Weights of a small transformer language model: 5.55M parameters, rotary positions.
MLP neurons of a small language model. Each row is named by its layer, matrix (up: input weights) and neuron, and shows model dimensions 0-159. Each number is 500 + 50 x the weight over its row's rms, rounded and kept within 0 to 999. Numbers have three digits each.
Before each neuron's rows, "fires on" lists the tokens most often at its 100 highest values on Wikipedia text that the model never trained on.

fires on: "co", "Co", " Stra", " ha", "ca", "imo"
L2.up131:492533409522469604522420540462489467505605482471536477484488526484523484553524560441454434567523489486475435376468505517478455527505554572511601480530479583455396587490471529484446461621480544565468502541450543477536497464477564546505531495565515418467476586535462493539556524422456552525452500539497540543472539482535463458521433463488593556463547500565421550557506499638493396568571552497527483412497459501531503561465480470481574451507490414542532467524409435383523514499483609

fires on: " most", " rem", " few", " approximately", " several", " qu"
L3.up435:519500539356347464548498453511479535399527544455542452454553572526561515493509487552576494390447410530463538483562421493488488527486537562550515566521399482503516457471523483490513542520484447484504596573574562555483451462478502485515468540470506468486558497567572523487503533539567417496533483568582510499504550479480418402505461457541560539560544433577465560528522523463520521473478496459381443445619586520559549524531388458478406454450596513464494515535490483565490450510473485

fires on: " 18", " comp", ",", " ad", " vol"
L7.up27:510527450416515485457406523505557486447580507534484526467547398502455466596553477456525532492466508462489435434452381561418411501517544451554516480439561436450512552520500515472482527510565471515469490512425497543541470464529451507542476522448516529577577461503480442515369420557528469415518496474472449524491517474498518505454559409427500546487435542413624538550480472493610512530571537516500511417532512447489593497610471528497464466438513510628555449573547463525568484436414574

fires on: "19", "18", " mm", "″", "°"
L5.up4:435528449464423442528511500525509447432454471517515534506527483489438541463493478466526511496429509515443537474618518486521510427559423425463383519449543494430467469365508578550486523513438523560406485487542524537515603469569530532554435475480466540482549518512557427439507495443539465495562516510406467457594416538585470575539515535491448350471515551541584523521597483479477526470477476380468533478512502500489594521526494523452474525590445509459467496597529478560618506546491583

fires on: "°", " /", "″", " along", "{", "^"
L7.up535:482481546528465543517569490398516534574611441583482475518464460475559473511492523523430480585473533508539452473594465533480469474583508522518445460526527525449516495410472492451461547562536563583550454492540467462437593457493511505560421550507556553542545512461522340497487454598664578496495426401524493545461491551599514572460473574459551465426469566432528542500528466514502514461512501508504493500393539464430500600507497483519490515455469510525483511476520620535515552567563564

fires on: " can", " States", " Can", " nation", " Mexican", " German"
L5.up435:526511579503515449533515500502490447419447463476533589591469449437452510418435390430586370592385575536402422476471516518505573458492545409487455520492422515494573554429537510452550504459536578500472435512447520541483457543561471549562470577520531533573475462522436508454465480516526595426517377441536435503526571528476547537508487429478522501460460497480478503567522475550510495527490567518475537459453526472382498493454524519467478501421492473526527508503676468535485521518489475

fires on: " is", " has", " was", " positions", " had", " ="
L5.up496:534485487477439539499540489462438486494528455498502530468491509530483556551516472503422520494520382470376564503461450523471517450455455420490526496509529492531560470521508502514497533548589520625522440464533412543447506522566554471469574597508585546559493318531474477517475485547490509464553576544478412555409512484433523544479435440503491422546475474462446461460550558582493477591530529480434557419433532517558533504401462591575479586491531464453398469502557418574520521541537544

fires on: ",", ")", "|", "1", " |", ";"
L7.up159:509526513488584462532479473549472533567500450526500486555571545527513555561389621443515431488469543537434444538490453481484411480592448509497532527503473444487476502466498542495535532552499641466613562624487552426502510559461594442487480458489483551627550539405472489532478414587491511547487546471422482540544468450515515526509552450545511517463498598546553527511434458475525415473443482589473531578534518480386498442473519478580467545486533414439512517390550542524468514475528465

fires on: " |", ";"
L7.up195:535459632465544525474495494462422399535479593450517506492483537530537513445448436447547522430464455507492467425540545478454417492502472577516386517416493473469496505452506535529501442509453504512432547535429529527621454468490633549469506509520530457452618379481513486459504475487488550473512527534408584501437532563491531539458525498544490511422467515617493454424474545447406604556530484484552531529462496434490539474528438459554478495566555479556573479532469488370413475543486543

fires on: " there", " on", " There", " '", " With"
L7.up94:413504533514456537584535456522543439514438443457499540517466415524526570553623430573466559521476535528470474487541451535427545494437520432459545479533543523390501496496512560344508452449473518456470533504578572443470486514425518516561503505476489499445513506521527545495416391513480621572506448499470499489483487577547522496558451444472498564471524493491450462593427436528528403542489447513539419501435484554525446489521399604505430494493546520497553517450539625479482402471486409

fires on: " teams", " keep", " girl", " trains", " struggle", " cond"
L3.up267:518450514478524419475612540542471434477493520434541524404538554483484517482582478489590515427530570469437575507624500539562458556538470518491544516524522426483477532496587538479552380493446406477458585442467348465611585539418498467516477556522524557480469525527561537460447489440476498479423437501558450526547451526533584459515478517469519484536499528524465570505411464489400588512463579464458532509465483554485542505506483598532443565539484491406536550586493472568448473501495490

fires on: " un", " under", " even", "Un", " cover", " close"
L3.up429:568362442497519430415526507531461563511502453490431520489567594479460523596508518476447513539497630470443574478560503516487581525476535483459523632532505463464504488502494522472406507466485534478453497479419607463455538546495507464505476490497556355573489422449574462509566458464525468498531450508398508488475511505506388469444470513544482515533558402523510538559487567518481539558533438512509511502509536465499651564480510522468479607463506568476408501622480445492535467562488528

fires on: " att", " bra", "è", "It", " Open", " described"
L2.up519:492506536528518517609415407537449430496457495504481507474479515504466493509530453546604535516538467496436529534551443438528466460514475414626572514494525498525508579577552462408567407517520406605523473438508486500434441518522484514449450425546532449450528541529469513456546541551513516497444509520505492592578547481640484433528471604496395471468527597466504466520378559569523570539503518482445528503505474528562541453550534503460513551483519537424568497465448542476541468529652496

fires on: "-", "=", "f", " a", "b"
L7.up631:502520492517473440502504505508542587556513520486469522519590451435467501543498555452455507325539456525503555479615457545376472533503523547542449587510560495444460493536468541484550516557512445477422488466555398507473475577495539483503593466470573520470430547487445521540397453566434503391487613474528479560484406418451549538544516487505524467422464543515593419499541420594470558501472532377461522473512469485541457478475498494484416491537459563519564497528561579487469431491500521

fires on: " AL", " US", " AT", " IN", " SM", "AR"
L2.up57:483467500602545530640556498475509517629430462443518567483480480577459518467520501534535544510392548461448434531499493580563487489501487525478522471467471580480452527464501439488414511505415466508482494541442427445462465428383597528505530527517517471516606413530553506570448553517505420511508444554555552560484553488451487433450443451476473508508479528578408454445494444556513451485536507443460447506563467465442553548440582486580393465501494548584581548537457550476536514596547525

fires on: "G", " Championships", " gold", " bronze", " Games", " Bronze"
L3.up221:472545577434533500475524495479454524485589523573521468523436535480492481493564461450482465397532465435478567491517578416466569498511420494591417528347458482550520452501569496484534386566568492444506557551519517446546459532504524472441533431575543393557519465420525486425536564461519502397479502489541472532501452469450408523538529571558465589479405493516477480491465539447514488504511504504521521529554523606477575531557594493524476427498573499440598539423457516463460541499597437

fires on: " |", " (", "-", "|"
L7.up520:464599527525498532489472519433532495566507403402495523513481540460613490416589486456641486574426498527506456493567534511530449485463465508433490596539545494554562446433450549573555495415499525428455502518449436471480494563516581472498333488515468480521490518501516556437507416478531449538483482532522547402468411466491424526519480516544478460480494569459542505475495560507423477492431453490527499515522413513522511551500508485511614476642598517513473528490547459515579539546570425

fires on: ","
L7.up240:597494580490490549528477442484434515496509482580480522527481385399508423506488530482460527583436490436455510489462475436455491426524560553580446506528543469447520563566413471477444476585528523448476435437415412559630470439507464530444464443513527512586503488436559424524449447553557472497460491484438447524500536543518492444499535510415463366503473497495459481488462446521488484524492537411564559485502460504383427481484521474623525567459556443421434438487585485513449500540455470

fires on: " 18", " west", " east", " south", " north"
L7.up362:542545370408560467495511514524443560548608526487532566547533542528417467514520536535446424454474476505565470505559452598561487485479486436479462438526536443477560522435617543522475538517548442439538549489476490446434490455498548520545506489427450461466554501580554475452597485543515445485664543490476401530437568492576441503529483478475445433521436459580534497569518528568467530470433505439534548480573533494484414549568498514526477589470569360490489508522511502508506445455444525

fires on: ".", "\n\n", "\n"
L7.up146:567496528465394515487565473420477515535523498500581488495403552391509474543546467523434542590449492455515544521458486379394549548537374516511581504463491525497481585544466539469571461468464560401463512606398507514566407497471537579480501474413526577461529473526495525472533454554526505454505470564504472551443552472539500478491453510468477349453581413442454490437514475468514448532501452444498487551522490470412541443532516510506525523425509485383485427474449434542532539498519447

fires on: " by", "-", " g", " theme", " with"
L5.up146:581513524509458509410505535375512508570496441445552581534442553513486569550561480426538580438530502486488525483595585448545546524522456473486509388385470529586450494509512414455520594415512484464420469449466434514479504497498458456448489463506539462535605475533464540495506504455565475519575464540448469469468463410448469579517583503494536499488493515507467478621450546480474571557572548479568480475485527531576522516441454478628496442526554391474537420471538556529434493423457518

fires on: " L", " H", " Jr", "*", " Mrs"
L2.up167:630483461464535461566412542529492500581553469466538484561511494504509493522542544485483479470467520514449501459557490437479566440527611451473472479459515438579446579581500469558453536530583552463502526514533507481571476524466479447593436534573451436540376473519569531474592493540605537532568476577422525523485550454436411390490555460530511543488576435542549538541501519475430525540491490586524438492516496477416533583403486460501472515451495467525530450572501558556528444422450383

fires on: ")", "°", "″", " Born"
L7.up284:493514511453461654512550515515535495495591461485584489450446448450470489554559486453557459585545517439596457584615571467549491449441479514492488498526439511481553494401478468539560461494472549471534468464441540533533408486371578540541413448513465541471557415480455425549526449528599521502504480553466518478522466491540453476621499519438427518459535453534595534484513507571471537474521511473459509539406531455425442563466542608473498601491455490485400498523498497566469478513487575

fires on: " (", " p", "S", "\n\n", "°"
L7.up245:503407508409588507565493474468491456556575444485617573471542554404468500536586480544505466472507444462470608565402566489544535457509519482547425478545487573503462493492508511474529481480407421547481530501471558475491435529509472488521574492547594557523466478466482478500550480550523463571433460531544565436534468469537434350511518457479431529475416487465463514373559504582535426528558547502383448539454530533524564448550622490481438501505456528465501466565438543448511549523498539

fires on: " by", " (", " with", " ce"
L5.up314:450461524466522548467450532526462431457426455454515522470498565504515541524461547474519503495538488456500503491504510439621455493518446516373473478438488556522461550482504539501527532589456514493565420510529485534476429490522511531598429462520518582445503534596464498580535461520485505503444401541441425427514435475532491532466573562524474539484526437463519431532469454398469424583530487528494471463378469493546519446552417599579468362545524474497482516406654578453554566461531552

fires on: " di", " al", " pro", " inter"
L7.up90:511518497547525510533448493520482558514505466449543516497553584521461459583444436458558518513527482472575471457502473623452533484465498557510496445539492464522508427498559548425495474474490564461546498534472486495471471590513514420531472560476529484510529496444486530543574456616427588463440467510502488452494502473445455424540465499575462523460497503435567491469547424455591358551511465500618605492574542455402509520556551563496486506439517496514604441398473432436513499412652411

fires on: "19", "°", " known", " comp", "ha"
L3.up155:481499408417503481544479454507554475499465432480516448473604547553525482487543500510520499525492482506591501486480553548457460513531511485607528520492569507501477523510447526481467480459506485494502453544516528602473501436536564494529471565503481462493533438663561389401561411537656512474535501482481508479524520467530471259548548545444564491550500526565454485438513585512569537474422448522510588494542505439466529531566481508522479451557554515518446506601453516498454468512425497

fires on: "  ", " as", " became", " become"
L7.up178:500367532406528493535530484542515528498468492391415422565445421501561487436514582504508490499590474611435517463477519477574577452605546491505580561517446534535464457481552500528483490491498523550552481455555485552480507561458543398479489498516533512555473527452521570464426459563530507496428540526596538507534561492413536489567497399548442458454579536441544477529505520589488511484446487452565595561429439461521601455515545468533504505492531357456473543463505616530473469520489518

fires on: " $", "$", " With", " '"
L3.up139:531557492445447521497570433501500437541535420456557489421525544581501493478479418533410498463570550445516515523498495447510362554479479550515484426606522499564443454597663479532491427501457512500484545538539451462488435548454521515580438356504503487463593506457575473556472473463473511521486481537465515540531512544503525461530494538486445509558587531442447484559468464451478465540443463503551405521508450446514400531494418547427397448523563566584491530442555525511501439577473510

fires on: " Nov", " April", " Nor", " Atl", " Vi", " Pal"
L3.up309:516577410484533487476550530526420446555580491519574431588495540478484519487491521522473506525547436508510432394558556520472571494559472509485577473494486544457462527539486472495537534521540555468379520502540581549482526550441543603484432576469494503484438538557500564487524541451477504449467401520513415548364497510537413530546567495503567497522565532542443546566479467487481409515545499504440487599575614599575461515553494517517546549548462375523525533488580554500589516473411514

fires on: " California", "^", " Wisconsin", " Jackson", " McC", " Oregon"
L3.up176:578505472498473538577542530516432530498470431446544500458462516566479529532455451523428531539490503417405533509504459512495590487529530510545546561492476473518408522530543498447540499566570458505469509499523401445424512525439490452446511533461529533546523488398436464442511586597478448517481458455502595477509491566411557465438513455516404619458498437416458450526517448452564493394486473499414358474535418409599532477444497445500473477526487540526458473518478532587428373490476469

fires on: " However", "|", " are", ")", ".", " films"
L5.up349:491476411494440498501621474436482469532479453518472451488472513609530481444543487339493551483537560412456656501534542543492468462489432392412486559518393472482443514512476427506499453519503546488489507461510516482471502412515490451501542544502410561494539438542434466518472477535481511491450481503487537477522470533507440460541571456448429467470518545481525536491515523492465453449522646425461472600460553443420486483495572477545477493502672475396495474497414520516531517588496517

fires on: " the", " of", "s", "'", ":", "we"
L7.up427:535452427516549545501446530531402509466383529512602462600542557548532501470380458423548546444452425530538422516464487515497538466406512468615533384540480529469519581378586402444454517436492553465495480446498516561474511526478557510521488495535460546493476460426498531472478487582520521465518416452537477483545588498426455419558484471476440515554472497610492510560545498539495503558540465522525509534512462554590533458451550490436551504528475417532511514525570595438459407496518464

fires on: " X", " x", " ", " l"
L2.up70:474366419532460545467532542614556532565563539520457525466531462558479446469473505476464461467590508442489507509565568530471571534548463512504487474542527498509541501507519455501572345498548524456512532486555433478474429577512463515535449572471514467449453350522574480464470542463492467493427394442432512475502493525505485482514511516469488535393434576527607472539432450437407607440479414507478413515503438452508564489536486508460538514485516480427505533488633563505544586520528482

fires on: " |", " to", "-"
L7.up100:530379527477476575530570442441504555580537492438462507502504529475509538515476501498438427453524479598468569507595502517450523503475492539555512554532463530681586460505462489479600443450474494441487511464507468437450523524355613572523486432553497450605498492530481497420543534506512454531495463571495473386583554535453529550470476522495506602506526584460588452512507515464522406498469492590529461538535522436480517521483556420544599533532577508488425535501512555488478501534498452

fires on: ".", "|"
L7.up108:498458521476401610529471497468462479547497500529502471573517444515583619498535481461599484533503591440464553515539508463373494525496511351436582434531444486450458508496408482568530427499508446479492543534524451526562546464500525494495510517599486589505483470611474536507579481541447446530582425531469484416454477537490467417540478576391554457451522444512507542532517506504548400622507513491497500506507458477476513443488624488516510450421539464476440477495483459588473539564440510

fires on: "19", " 18", " Philip", "18", "17", " by"
L5.up254:573473436422546386614547456527475636497573496540588535535409481532490467445548405488486539461526425569578503472458495474463502483496461522531525516482533471475477452519542466452489483427536540506480524532430444445519461546335506440498565537542458561454485556488468568477593468557539456476405509473446516470554526360595477471515465574534468525460530425527510542554491561543494583563555536505495512546576434545488519548555539579547579544436492465500533524532492456524484439548548472

fires on: " X", "D", " x", "B", "X", " Arab"
L3.up328:539492487642487499482399573503495446593562520482497425464533463570462508401412519535527430492578422368457464521506488472492541539542538477493481539488431525525394541547566535452506477442566509478548519563489495512477485501488441476570423488508519512395517515581492598453498524414456469517403383475456496453457521495551535526554613489503504487466477406508580475529499538503461434576494423554469421530519425490562464576430540571550544499452534506393541491495519440498475491495574494

fires on: "n", "r", "s", "l", "7", "1"
L7.up465:529408427482493526461590520498453538562470610432463494493531494508420421530538530605528495488548411553532480462394563518525513527532533484453538449562541493458476478489545489531486488472417508559529558505487485488583616445428560510421488564562525479525463462465472571560585451594494530420459498526555492595500496512502442461469516490558520455578538496393550510569422466533460556504578516440472422566506510504455429503420519540474487555634520553555516463643501496446531486558484536

fires on: "–", "-", " known", " ("
L7.up332:523485520582454432510468527452390469602558543546530541567453483465492491543499515529499521450523461424458520541478476543526554463539528468536410600499397527495485446532432427421486409588485471552466519523544557516625511513443468382466477509466462583583545523521493591501435511526508541513491605466470565460432466426504537443422526455506512519481511506493471495485457391495439438448472449418539454493458561450453558394505490400547562488472556476468572403556450490574511487496554450

fires on: " Roc", " #", " v", " Tr", " m", "#"
L2.up383:585522450451474521568545514485446554433578441497411571421607591531458462556456550516402540492495548478418489449489446634467471535473495514482501481432601521544527540485547572481580539570515444480491489475473475515476489486475459495544508583543550542530474467535468468461584538469526517513512383422556495519486413480481544495453419423518480526530470549429440446522420517509538491537465513525505445497557516375583470490533484464531470425522454352568513514614558452450559533530473473

fires on: " |", "-", " /", ";"
L7.up211:460532431510431587515541469557589507542535491491459474514511520510506515429464471408559492546608539541508468583548485573463502554412390494456554580569537637529549499479527525433566530511653482503515447457529527481513544393451456502459522625541522510526514488481450475551504547576436527490460453479423453575622574432571468532499429529496573488530557455502529433520494516589480429417436503495483479502498518480550543507583555484534468454611484497509430521451540515546499528495515491

fires on: " $", " special", " information", " office", " type", " ft"
L3.up280:441521421463570488632484532477517470506513489458534567502427525597428477504542475517456435468525416480499577477538489474490476549553450462543437516478485490490446536406472472507513520394549400540492416537545471569432541583562534572468534406465473536535520512487470584512503459460481456439568498465391396410573418490485519474509575560442453498444581505461554434507402496500480558492423482434523610469494510410480506463488470533457474502449477435426390563549522489502559479443460479

fires on: " (", ",", " by", " a", " 18", " and"
L5.up255:465573490405517501474538516469478630536616555508457457591447517487578492484511491442482465517473465434417517492556517566416509484372511506528504526501558491533480474531497577498479504467492506443530373609486458450429432550514529526546469626469444553480495522466512464432445514573529531468513571483439533538566552430524449451616511449534455546547534494532477513487516510516367550467578500480504424549515512474447481411557571574527532431514486421482466516523485464480436457444457379

fires on: " because", " Tom", " Wang", " José", " Baron"
L2.up459:479508478451424562463476557521429503511495468400461554480536564546419489479499427426513527468479496441506577469536526462537480506615502546485580543419420560471521465577524416500471482503554505497553493518424515475452303497494464536442514538503565475415551523462488559539428498579474497568541483567484516602553520475526429510520480490464508537463560602564492483533467531513455590459446443472543442444564511469553483433478577492503535534512619478528462368508506493594431418502468508

fires on: " H", " D", " d", " L", " T", " Ch"
L5.up552:498465484509455431497483498572497507554673553564524526491503464512488504530551477481454493509513388546356510442497550444417499390481556528490428461475461568475447503491574435486509513554497497423601418515458505459513516503520509581542587559561539487463452449558535407543513452466421505470547505553405443545506368609498413511475455512522478521377493496460493456500528404496476558576547500528459521420473531472481423484459465511535441535507503447498622493485530511545504527491567476

fires on: ")", "."
L7.up276:511477508497546458507508501529470548482470423518481544460494521530521554491463544526600441484508521537441430527509490531559506529500521561481571557507608444485490503497508530481517538551581573487496424564522514474641497529542492451539572531580469512519491512431461489447604429559550426455452508509410495485487452535500550419411546542394588525493487486470669506509552413486573500534427405436389505567524476510425437480601534507457460547516522545367528417547483486471534511519554556

fires on: " (", " work", " exc", " Switzerland", "sch"
L3.up340:457510383532419445561404469485513472451459440618562544518414419498536485482416545432534446463583433492449496469555560519532426470520465414562522510504533509422542515493548605533526451460431458525549455481584578501494503636496496537508500492446443449555469477545543514552510439603531431537452486481415463503528465508580448483481491517428443467491468485501482544554495448618535560469519389467550430512489535522585465530520481468570520530499485494411514488460524455413518534474515390

fires on: "/", "-", " dis", " De"
L7.up157:563518453540554528526481490424488540435492483446524509531578541461462509519467434542554499566494555483488438565432527546402405524531501552551561602478490508481515617488451424545524525429518443591439524472507493508470500516435550484486423452436627576543537541454501516451468454469436507564543410536477463547631526461514491446440447537529498471472596493605545460596474571462535562437478455485475539524526498531485481506504432398486494450519593556528498446625602498467458503466516438

fires on: ",", " September", " as"
L5.up89:494562374453504568440393587521462406475512480589458525469564481384514555539589487473582493544525570578411513470470460500468420479576506464518377620535539483556593564439474442471535499497521485491482481510458505528551417571505505512597489468433506530507600455485501437463509505531494534454465529449583442488481495524440537484446542486474492346519437537517456493432497528551555491471439418527563455470481482425443518422517522474526506516567518525453391515451489530486490457526498472

fires on: " El", " New", " aut", " Apps", "un", " un"
L5.up283:456529636514534470494537514567524489470474506581498498674461564533432438508363542613407473519507528525511491481511600538437520463477491513491421493481446526548514486528560482486515447461600419493419482505479506479459465604525521599527485415528570464471445419478471458511529513465511488493523505496502484560469433502509530481457524516524509437577426554530520449522492480604560476567444488403565525459496598494548603511562499448464552554456440514503441547507541563437506543619501480

fires on: " 18", " 16", " began", " 15", " made"
L5.up172:474532535418433547514513585541472576483632513458482481499471465512531604511459470448474453513397528465452487501575476514486555510471493506415350513562440455422561481550503536372488532497460457534529530462585471486470492565508423520511572506458421486516595532452462503537469438478412528501496490442447479499485501496533493362536560630474470459494484465541577565484493442531491487447521463492537503526602496457524438407567408484561469423472464460514467525503560454515560542415419472

fires on: " St", " C", " Saint", " (", " In", " photo"
L3.up533:521452479536487489487531559498497494557550517504565478514482489427524507537548445458510537562542445495501530576535492497505503503538440499516490552496477486381517513498509420529522500466490527524561466568525515522558523525450548551410429479551420494551462536489439564551550634579469515486438488588424462427452430485559455477493486439544481652466481501444477491522424496520460462505530463437494423561584478551561620473459404530437542355489557555543524482415640538473551438463402452

fires on: "La", " Cou", " /", " Real", " la", "po"
L7.up573:490497548495566478513471548513497458418470514418479539489528481519473439589508536423444454528492530482468406476423471520399467546450456508530494494441473605402411504500480420526417544595467469555611449510514482520518431518539510543562579523486462436516545524480486476536464491602427564609368470522487557472443446524481485461509533433451532466498492444530469515553572516608534476550602461371510622496509405497573518527567410504503460510476486500505510549474457502464453527421545493

fires on: " at", ":"
L5.up267:508420520442524476505508373534484508439464488584489589375470523445505403622474509420494446432426505622563456514547473640433473469530524453460512459506513551602524436459527554434553510510492544547500417451574465500482509454512490441495477587510496533575546452507464469520451551519530500512536546446444553460556454536530458377520492454478454488475500518505519383448476500498532527429515517507553546496564412619543518521527569474497501434491492450455492554443506573442462513480544416

fires on: "'", " |", "s", ";", "-"
L7.up634:531397487500546498463473525469440512497451535488506500627493526538439504467519422487508388517437430485549511490460504505495526434474576506516559484387515477618589611429481490578520489426491431523511526506476522429486544453567564477511555497516505458478517495442530532453506456496657517467553444581426519509424475557412551561445543596484532525580521494550574413427537572489532453479432480534486510476514511466518586448470510540507526455552546458480451454551450589472379551533469428

fires on: "\"", " Steve", " then", "ly", " by"
L5.up38:501431495513483598544434519516520534638481535552501469470499520507470523467513473490458597518520547502497574468505486581608464543456418532548503471543434538443479564572518429480547349538548566465548526472514473498478520479512388547484443545548454482483586517536507526478550443504447422482495487540518536590446536524601620475506496594450537502490616504498457521486526523559526498566607526534563513450434401516449489518528496576475502473608520434511464461514550516633489576518549459

fires on: " –", " /", " •"
L5.up248:461484544320521539508513516455555438439443527529413484477588491513474473431461433430544521507499512496503498507498538486487482455513427412584467558525436588580433435536558473483476483482483509515543512541472534437548452412491558481538508563401381492607505573492475503563518400510478439603486484563478550430581573526501523409481477480521587497485478433456595499541504507519486447530574440434515495602493513489539447441461463496528457453424582543404558447468526491533519552485531519

fires on: " in", "|", " It", "=", ":", "isc"
L7.up308:428519542561443529425532429480499575375522485467568522455477599558498507563423502537428492497549560537484511528465453471424514433483391498513474472513472502469519478536617491449549447476615579570580494462408533516448474551515518472628488453422541495557490449572481477422505569466572489467489559513503478545459385478428509483564560470417455529542472443501555484503609520461506451537424495577548540521574558422517465494536458513464444462465514505427455513479502410450490486589493527

fires on: ","
L7.up58:488533558423497587440502442420523484532432465470477584488568471450563443498531524454415506467523500459481488449441493495414427430496503521562421495497494493502462592584465411462471382546441495567562493552421505451509574456447448485467529538500531500528522496500525415478418499542455498471430444478432517490528533510515436483451512572404361380487512466513518482444484433481461485486538452467504367444476502469457475449468553454681466567501476428509487489500499510498510438500454599

fires on: "\n", " (", " /"
L7.up471:511454563475574577567494517559499583453463452553445463461539433461522462514490498508515495460534524614515515481442483539462485413460494443544488597583560543418533549498619502480455462464507571536459410507547510514474509577542551503551494531464410548596541564494512522533522408514487472389520511521418581506571450516449517478552454442468495521459460566525452531462534589608470487506496483519461485532496448573504540483537427475435610470468599527466543379416565477447469471437565420

fires on: " Actor", "weight", " Racing", " life", " Education", " command"
L3.up141:518410552517507513609552536611481520472521406574569561467425531498496538545541501441446423532499573494547488479557472521484499456454526449557469514519440462443383462476491479475420478668387536500445526509608438466578476463541417476457476563491554519565491440475517539452513532451425455552469409490475521518384477441535498514507525493640479570469504599498473560495606547448466547481548425490519555515499544481500510500551469505486520494446472448556494515593511532464517548517458546

fires on: " album", " Racing", " Saint", " band", " show"
L2.up129:552510472439419584543486541423549460488476552439457556472460549591480464466528486544423529511431451480436475516508503521490397443464489384516450516444458514418455495525536517408482495484550522509551510535462549476415483488478516454485478564468586399552547484584544495465585606469493526507493430475435513516598480501557458538567464493458459550392520507561456410573447521533505500437597514411519454490496427546458489508420506542479441520488521412480590405494590525523376502534520431

fires on: " at", ":", " is", " located", " to", " L"
L7.up82:551448458468484520579449504398540484422514542520496603470544574560478478601527453469500493533446509462518449513459506536480479557452497548474567563473540480484488519461508522505548478524632487494584487480523421530468617500562510424567513484511498638504460441642463490480471471453458495440502582531495561516454494478457531417466522583454608458444492518484557483500407506509476607551528505534472478442560501552452477506489537524558485517490529443428456507542427669468372513490547520

fires on: "ers", "er", "á", "ma", "ge", "ner"
L3.up109:475535513553536527478539524463362457469472522431469471476540544557561530492424560490509460457503511426540372502506474601390494521492469511505500572455492538595501461561473489444487472561495512467480523533591541505449542527548572528472512542565510529496467450514490536433494663553457526550510499536453578479482495516512435549508542489508579589446491503587515421493575500553498512509596470459488536552501464424533502515524521435570616531696482461485472476493509490417447457392487447

fires on: ")", "-", " (", "\n\n", " may", " title"
L5.up252:503579444462474504558505471519473498536525415396477482587472526490463483467508475528559559487438462448440552610524469543498465471504485433570482578543493513495478415480516522480503437477470553416588440449470466484360537556472546477443504430497470541505521568471574513576537480548541433467562427561496469472447524506486424613643530439500449488525564455504619468528477486578400494486528468517402496505553535409515568453544504468566542449562506439498516377497455488530507549539482419

fires on: " a", " 2", " 1", "|", " |", " 47"
L7.up577:461505532452545439450482494508552484492487402628505444530506470437578671412472605490562405556483547482499542522551499559474507547470542415517483501471491534471452527395468500472509485530554531461455382526468464524498577525543577513583402455494463547482457529503494476517499468484508518505540405518463516487433493539553479441521510537503572501523543521452454466548518493531444449440395408422427495482418437563539449441494460650471518431527465455455492484425485483608552477489482496

fires on: "  ", " =", ",", " and", " a", " as"
L7.up529:546507507464530518468385434503467559532491508393535480460427511466510448462454574527444422374495435446435419377456505505568473530493590570485478421597411505462517459521555592458493407462577478660541521551490493535459487518511515506529500523481548384471432546549494477532468377538494482475517465516482437463504503430464482469488462460495490476525559545517503501542636552545461473468546494532459564467491522482524500569508579499524471471532476355552462562496506480470459531484469557